config.toml
vocab_size = 8192
hidden_act = "swiglu"
rope_theta = 6190.0
rope_fraction = 1.0
parallel_block = false
init_std_o = 0.00534
batch_tokens = [16384, 32768, 65536]
max_seq_len = 256
MLP neurons of a small language model. Each row is named by its layer, matrix (gate and up: input weights; down: output weights) and neuron, and shows model dimensions 128-255. Each number is 128 + 24 x the weight over its row's rms, rounded and kept within 0 to 255. Numbers have three digits each. A neuron's up and down rows have the sign that makes its largest values positive.
A block is one neuron, or neurons of one layer that tend to fire together. Before each block is what it responds to, as a language model described it from the Wikipedia text at the highest values.

Description: Fires on is, as, or one right after it, was, or regarded (It is believed, was regarded as), and on mid-word pieces (Form-ation, ro-m-ance).
L14.gate176:085114118165140118098158075150130130116110103106162168132128142120106109141134117138128096073138155135116142144169155114120180114142103117141128135136176130096127095148116156109114126128120137135116114136127138146123121097123139152134182088177169144125120159124154116092166158168104151125118112147137168074129073137133126110195136137145135182123082139142154137123118134092144104114117
L14.up176:099108119128096135142111184092116112128069180110149116158146130107128136099144163105167129166156125149111139094114128132125106155156096124140149088169165126140149125130098106137118126097160090136093112116159069121120122120123134159144125081135166125106132135093102161140145127181144140096085155139114140158111086138110138078117135099163162145163155173129127138100102123126129108104129
L14.down176:112115166126132120104118160151091136180118140136160108106156110148098127129150143146166109139160132148121100109159125117138101100118140130125130176122136177167142130151122123185057158076129126145155084130133098154095123121129091112081183121102122135108119122113133085098078131148123118100096179128133115159165118159104165152081133161156130151142114108169094156103100137180156120137131

Description: Referring or partitive function words like that, one, which, there in phrases such as "after that", "was one of", "there was"; also table separator rows.
L12.gate31:083129153138139126124124128148125145094095153187150154135143151165122067133144125113129100106164164130131156122100174180143145116111137138120174129128141120139162149119162095150109148159146137139119118099132118143161111126150146161128125111156131130094111183123145140091139123114175156140120103146101147110127134161122125122158093176180168132165117151115112093081162136136135144100130
L12.up31:117111164107116111127147136128117127115108141131112175104112113119120132153152147122144138153153147143125181129140096092121106165167139068097173136081110129069181095145139076141105100135144136141105132124110165151116129132120152116144175093121132122130116143139138143122153148139135152094152092124129135116110153175121100143091117162204151100139158162093111093121128115157097131177110
L12.down31:115110173119111129125128131117121126133136154171136142121111122156094055127140138159131129114121161142151101149150130138131140133124115187108121129143145142122110104118179121167067148128168108145129096109172119170129095084129141131130153106117153113083158148164110088166122178116139168151096126145137137122081161119106082126108095148134142101135123153122090138106105155120150138124136
L12.gate67:155112150100097106147076132131153148149134131163123174139143117115151137134124158096152134136118118099133131092088115145158119144105140123130126113130143083145150139134152113141138132147061105129124115124130136105142111147109128147175127090096137150144119093141119127131146149168159145193137098121098119139141112172131136160109117105079124085162093092090119141111150127111160133150117
L12.up67:181135167120138137090096112131135109133146130154134173128090100150175127113153135139147114129150089096159126101140111159152109126127115111126115119112132111098132095112117148122128122152070119175116133109081099141126129126115074119141150154135125139118107145129107098078122125138140128160128178146137118155117093149113139126140099139118109119180098164099119147087143126111158094138081
L12.down67:137092137131121151142107135165131144162159086115166163139118089139113123102131149105150103131103113143135072125176090127090113129104141119116134126135098091134140128105169101106149135126116121102144111113103131107183104088115142098134124107170113128139142115125127143107164153121158100158124169130119155091120091148140165096165115123126106114155124117118158163126137080122153120131110
L12.gate249:143133173145148102129130117153139112134123120156134166122120148164199142045133119171123136131133137174110105112156118127109135095126141144128135125157079136150146114157078100109109084141141120122147143137116128129150110117104109128132134128115152114179128153113095110175131098134124072129117157095139144146124138158132106127110130169153156125076108161136143145100132106143105116092076
L12.up249:139124122170138127163121180132066121162147108130131140085117154141093103125146117126119137153089092142111135141156124110098136171105071149162141130099105097119131106133123150152162140166120151129146113117154130135085108133147107172067139112187115095143131116137134135170159123110138145153146133140159153112081141147122120115159158120115136146101138165123139125122121130158132128157103
L12.down249:159130112113065117134107135143150107118130136126112153137095093109076117157101122155143082109107114055109141107107104103152100075110105134115098093111149152099105188094123148121110157099141143087109113124112142111124103143161159140151130120137087133140120120119153138124132149101152098094105135155139119144141150140165128152121157113144142142142145140137155153105137152088165167141132
L12.gate407:127195176108117106193142129129125148133129118184149136144132136149079136132153164103146118106104114153134101135156170147130136117152119119126158135114117093098130102123127124153146142134146121153076183107157141139144131156111149117192152134119156146121118144160142086115171126117142158128133136093121140080144108156145146128134102174139144115078154120122113129160125123157135110136093
L12.up407:163100129145106116110104103125098153150126141155088148104116128130138109142164119138148097138187135177183115111119130207159165117140144113102118155086108110106119120121113106180143090159088133163086156134116134128120124133170129059133158117110110164118124137156097127104121139110080138191141116173096142157117105147097129123166088138165115128157114145133134163134115122143143126123124
L12.down407:099114172108072146104152146148096135132127163137106137116159157101113196084145108157160117102115136080111141112153124146113137143091162153114118085140091108106177190090102102126143132114107105124095131122169077141118080113139118114146105138090123148088130131099147127159140103110125111122112166121146141105139116118148070136113134147115117121084112140113125143123131126150111148143116

Description: Articles and short function words such as a, an, the, du, in that follow with, has, at, or under inside a noun phrase or title, as in "with a", "has an", "Behind the".
L14.gate353:065145157112081119156165161103168085166099126122138116113126171051120128095136128139173118131106130080128153143120152104113120138117159146116136110112084166103109140107121102120166109124112101148139115074122121131090170091161141112138091147108121128178137106128166156120096149158143108088096155133137145104111095154126111105151148118124129111151137089089136113136144138140135074129144
L14.up353:117161099187152169134112131136159127136095095098120123152147142144119141174118128094162109138104108131144114131108105145127165136101124185098128129143096150130153150169157139186147141111136173143220137121130114106136150149112126087188176122133083121147128109160128137121118074113122154113122116115148113103120078174161102102124137122101146136120133119131135144136134113142136123121127
L14.down353:087118136160142128140116122105107138154121113073160121123094180136132126156098096142144121155148110132128080152171102107121136172100113123140123138144121130087131149137161125134170100111079130137167151096135161096175137152144099127111159134142141111137111108136139133172138135151147168084115116104122126148092157156117139148112142135123072110135127138145120133113141120160115090135115

Description: Closing == or === after section headings and the ---|--- separator row under table headers, e.g. "== Background ==", "|---|---|".
L2.gate59:106134113147121114084108142130118131119114114171159123097123115094121153143100111149150097143154125113127153077172099149144106132135179163117106125084116129142158119150138153120092117148144114132150172129126095108164142099165131118143173123108122109106148137107156134129098157152151107108106109109159109132158122103156102083093137105113095162107143103109111130130095117152148088135134
L2.up59:109162078165129118098117164124142133148103138148128099130125128085099159141097121133113103161119148117142115108142096168156096175163160137113095099098093131105136117136158117116111158158124093129141117130101140119139127102151136131129120141116142175136120135161149136092130175154147089126119133111149135114132135127107125097095135136080117126149134085106139143149112121154151145114137
L2.down59:158139072127127107135148157091100129152108141144122087120118106104090151129154113099112121165158133108118124094129091154148131145159134130104114134103132140138153101173150126136111162159150086164159123130111123132133123105155166138116146118135155176152148130132144126131111121148163111131127146133129130167150120124139125116119128146108081128096102116117147132136137095147154090096121
L2.gate75:172140091136122121114165167153142133147149163147114131160117079139127180110109165101135191160149131142100149122107143112108111122115133114140153114128119124081129115126117157133141106161126089134175147122155135122143145145128164120163133103103128123133114151137145094144098158124132129098143131143143188151170096092118146103105114081149135142058141135134130152162139059102168167171153
L2.up75:127146137126154129126118158137137102107079126153141093127091164096113149089158154140086139140099102091142128106161127143140151192114159156141154124108163108170128132160114152123117096106145124144132098105105140132130157112185097141143121144106128128117104137156089145135168102140154127112141172162098115107144127177152128130151119114093118170130121113108114143120128127096080156131179
L2.down75:143142174136105117135129173144137104128113088112129098106129124124113140110115146154108101147086086132135120156168107131163119131139140130081135132139140135166133116114133124131137135095164141157138095099098149094116161125217133117122171142164162178160155133149131106131112149085178119133091103161084118155161125186173112142137130131124151154144130093174100126158129136114073140131147
L2.gate212:094133100099113167117122160122153129089117168136112116144131193111129124128089119105106093157092130133145130163107087149121168140103128156106091142114122097133134117159104130121107130130108125096134168113168151111118085124123145087128109140151131182098192104131151144121153091126113142128125194137110116113131092104126128130134120106127072138107092135107120102107144113135110104163154
L2.up212:091155144119174140097140150151127118149092151154147134115121128144097152104149157134132114147154117098154150123180143110126109122116121131131114159170110143137121126119101099173125096141112144156136139077140100147164126133098086132128166115152175143137121147157117149132123116132148132143134100103096096149135126110124134088142135132089117176112071116122137120080140118125122157082148
L2.down212:070183138107130130134159157152105152134082116073153138120131148100112144109147125109171108128115130066123138142147117126107110116121130167114091159124138124127134124139121115122137102163107132136155120122097099136098140138100111116147147116164193171131162140140134163151126123067185137131128086095122106118116143128138128143105102135124090146129104101092121070146131113102118122132153
L2.gate394:101129092136077121119168133070130075124095115169145097113132106093105135096149135086084089157140128138168136118137116126107160144124079097089113119119078173114102130168143133126175103132125085132129145134152115132124119100138132133116171163135125148105136071145111158122129150129132141139128084132168152128109158123098158125118160118099102133152165139116114108140151137136164119127104
L2.up394:103138092094070150128122141102168155105107153157108115095158133182129127135084091166131141138160109110129130090133143128130144131093147127146111148172136130126144116106151113099122085147088113071136130133145115100116147184129130079125140126117106130141144124150119145148134163105120120125098133126077158157103148073134122141123105111133157171131139129074143104103106114170118143099130
L2.down394:127139120128125178097032075128140130110100178169079118101126143156133124161109099167164161148097127113063126082146122147141132128118144136142115117150142147097116138098163111147109111118132119108148145125142093127115137144193183100125128095159096166102106112131122158145109121124176136111099169107048114137095124131162111112111106147104129100138138127111153091166151125135109127147155

Description: Commas opening a parenthetical aside after a conjunction or relative word, as in "and, consequently" or "that, in his opinion". It also fires weakly on table-header pipes and on mid-word fragments.
L14.gate571:121130157113155105083161126107118128115129188166151161165110121113129151121140127132181141122132106101122150107140141085121143153049144123113108161133120146092107157106155107127104119166135118120087120155128150119107138137144151150092138120120135143139111119204206117114127123163169106128154112155133120144132131121154120136113197124087144122157144129096134129115115154155093136143117
L14.up571:119109136138113125103109112106120145115149137143112107091115116150108117100101096128139130117140086104148141146123144127153140110141135072173067117129134094125125103114167104135136172120097132151116132112113106173154158123176144121139153151098179118095087112122137159119147101122127163154169087080101115129187106151169111164161129166128136112139107143134118145136138146113130119135137
L14.down571:119138162139133179118126131082128116115114141104120108141130137100084117092109104176145154151066111122119116113138092124132158116158155157109088143138153114071097141131148137125104107112127129142073127138088098126128103156091136130124122166120150144079153119093130142134156092119144121180145128131131118127153143136153089142109123108153166086121107134101132143124104122116069113152140

Description: Opening fragments of longer words and names, especially Car (Charron, Carthage, Carnegie, Cartesian), plus Pro, Col, Har, lar.
L2.gate20:146131165162140122112098132117154096108137113153134120121092122141112136141110149115117129138102109081156137100152145136122130105130095089107123128154114141129110106131147143191122176163153095056153116160132110131097098130151129121156148135180118130076104124159124158123144099106149148139144086127109135109138152148143145139150149107119167137124064119163127122156160085131119134167136
L2.up20:166134115196166140118062134121132088123118149152130113124107128157115152112133135099126144118094143111122146115137133123147114109146121105130106156149123147146108116108117155177142171161144106075119119145105084130107093116132141115161132128169112119081095135182110139131120110116131165112141108131166106112128136165126145096132118095132125153099090115158153151150121098115104100176114
L2.down20:147122105153116109141128155089175107104149133127111109131112155182103109135143130102128165085114146105161161119113108083096116149107166113128103129158157152131072087157129134165092172149168114119182112134170080105113132125175110116118114113152086121096133150136149145135103143109110109147126113124153153080134134085146159077138110093134117166155132123164145144118134128154136102178126
L2.gate476:110122143143174096134122152137136148150144108116121125103150122162080122129133095116157151131102154120104128114199110131162119124106114125155152187091120160109170135163136171180129129086144114114139122106154116156083142138119128141108154148136106092102094104142158117138084105093172142154100104172131111136114123165096087162150129153121119142157170122156099145169124111133130118132154
L2.up476:155140129106179109153115139140163131124128119132149119123184102107102150144094104124176097112111156121104127115173120134127113117128129162133106192098120166102160130140140153173129150125159123132106136105142091188099174119112085134103121159154099100105127149138157151113094105143164125141126145135123133155118099140109062156123087144101095153124134127140089120185112163119137118131143
L2.down476:126093153123177130119117128135122133177106130115096132117162099137111133106140096126151129143134170122132106137149124121149106134120136111128121190119145125066180095134129144173126170124145084080101093145186095127099104126131089122147120123098077094133082078134120169130119132105164108140133141158146121131101109120121111167129125178110126152134151155126119112134148128151155129127127
L2.gate572:097117137108130129107098143142171121145113124126136126103154098132122083074161096133225091146148141172141123165150104143103075127123128094102165125132075099110126116134107112133100130127128114094151154122162127122123107134153120123119126178097117117128169111133156162111122095145187152170162113122116096162129146138128093156114120094149125167115123121106113123171115152149128099148109
L2.up572:121138140170120133121103110120146098149140111125115140109146110130128169121145128127130088164132185121156111108080111099125145153154148098172139116116119150151149112113173140132140126153114096103130108156152132150153167149105119123138159116113160143091148068072101174153117103140117119128119120128148185094113091121141104144157120149112092121108114116129092166141100133096078116152100
L2.down572:149135144131130123113071121110154097120117111132088144145126079117127121121137136179138094114101184146143111128119074111131118162144136067151118133141136149140132100150134158139136147120120126089113111117188158171180117147122120131146136102108162130141136142123096200147160079143141152107119137112129151076140123109156124167162133105138117166101157103123070148118141130136117100132145
L2.gate664:133131114141138067103135076150086134089152147157129097149134107083106154145125102082138117149148100080075141124136088141126109107130115093114118138117138120114129153115079161166135090056102106160118155135126134161104098134131105180157105165101123113134152146098097138127138160140114130138160122138135108098130141173119117147128143117150132147118125144141135140131182121135145112144122
L2.up664:085165148132136161124172134127153142138133151139111124147130138149141126134090118142095165095116139125079154133144113086156095123147104133153161096124138152090151096143129153131129112128124147113118157156147145154138107164117118111144158101136072108111094123105108156117116126173149122135116175129119160164097109128117118121152139126133140142107133154147129117178136162132145110122165
L2.down664:170143131193121180145129147143131131163142123135095137154135109111154119120105126133134137123135141102119143138133129093128140137123104160135148124150107094102143103151180153109146150177098144117116137138125148150151081134132138178125141138128081125151121111085098190123136132108134123102142142106089113179122090130136068135145119159085138138153130137175158122151146163118154104121176

Description: Opening parenthesis before the goal count in footballer career lists such as "Club / 57 / (2)", plus similar table digits and weak scattered mid-word or mid-clause tokens.
L12.gate23:158144125126112174148133124124101136129102135133161140133134095147126103116097077150125119125101134109103123103113120127111143115099181115110130138090137123091090186069160126091139137104100107106152095132144146100115128139142126118169134152110142129109162138079095154098113145117113136119088144161090119109083120121134120117091143124125122124103154145159138146122132117167105151156153
L12.up23:146157111130086118139120161125056162084132140178173145082144093119160105136094160137097172167164116140138110097088139126126105145090133181128128112130108134100105107131125133103126123132117145176123089136128137098144156122157120100153135151139094087144145099082126137179118092132086103091134152171096122147139108113161134142106136174108147133133117145133077134132128130157143131122125
L12.down23:129118098119136130088145131109124131110143083113132089115106086108108172134129184061133051144145134123153154159094146168145077128149107115116150099136108143153105134153128139159119122116173118080121147137095076135128125110134127132143156124147103120151113128174130143075154104124140065145164113127114123121092172164153108157143117117171166148148159085093127111125101162092141089128114
L12.gate158:181109178114120136169155146113170160116132136152112124122119108196101122126098160073147109177133070110157111148142126100068070158095115137117083134148108108134114133137126122159131140141126109121116100141162125132114161149142117136158136158154123122123104089137150169140138125157109146176127164122105149113146110116148163154116127149128121115151152126136141133191134117108143121072136
L12.up158:159119108172112146110160123115128093109103132112122107153126134132110118124127083117118130147101128158168133165154096097075083126118135128130122112158128144180169108116122095151090134145165075139138130143123145098135113107176133131103118152158125155115049136154076176131132143139121125136123124136148102114083122164154127111136110163094107123164103126094151103142098119143093104107108
L12.down158:154133162141111134108106124116134118074123182139106139119124107108150103138159134119178108180090117107124119127178137086138132124138140118134111128137138162117122110130119127133151146144148126148158118124107147137170141158118094188080093144100145091116121084155095101100095164192105093125132118125117116130129101086155108152114107103121163131110131176142168141103123151126132106118119
L12.gate207:134146154138122134150140105113096125147135193134121128141155155104132126133119108119168161091119118130094112124181094166152123168135124086141104159154143144131143115111162052132145105154118143111140149101121158137123151116119140174125107113111189135134120084151143130109153138114139146117133169174120140139090122140152142098114102135083122110128134135117151125132119173159115083133120
L12.up207:152149159119123107113145152138083137117151137138131125167136137154106160129089109143120118164115102125096151084140144044138139128123108131140162092137118095121155137116142120121141077136112136079153105138127129116082172176158155180147163152109123117128110096132130146143105139132111134107091148113096126131085156131109150095124120163112120095133138164109121156143139126123156142100134
L12.down207:119093101132113177099150142119121136123126122152143096107128093176155139107158119134152114117115140075122112147096113158135162148134202122125160117119122129109177133143129103197155148104133094157115122093092110094137079129081151144147114106093109146102135124139097158101138158139070152096154152152138123133145163110095125103122161125117111136125128162119070160137129155124076129178100
L12.gate248:134141131141111151118110129126096137133128139097129178109110129136126146095114133120139117125154089113110128130091138113146087139090085147107124121127146155102090103173105098111094105112154132095157133175108091116113092163132139132111130108129136152145142093162126142132135124120074136131152129163101123092112130146122148117101090166164130114119119095141160137135139117107145129102087
L12.up248:175101122117101097091155135154113147143101125129140157089158115134148120119128129145141125116123103144097137116132134164117108152130134122114121131136103149106142145114115133071152104135143076083081118136143146143111145092160131153135131145151131163104091106104138161148097153105146132125074143137110107136088124151123108117137138087116149091132123145110144148158125146119111116130169
L12.down248:152155138167106166116119131114136138130111090088130145150132127155107169082167143110192103135123101122143146098140081124159128147099096120159129155157181134106101102107104104129123145081097130126109140149141124126089120119086129134133166118141144136138125159111124105080111144136086095092138133172090136094112186087143108123098120135140130135121099145106150158135153133142139133129093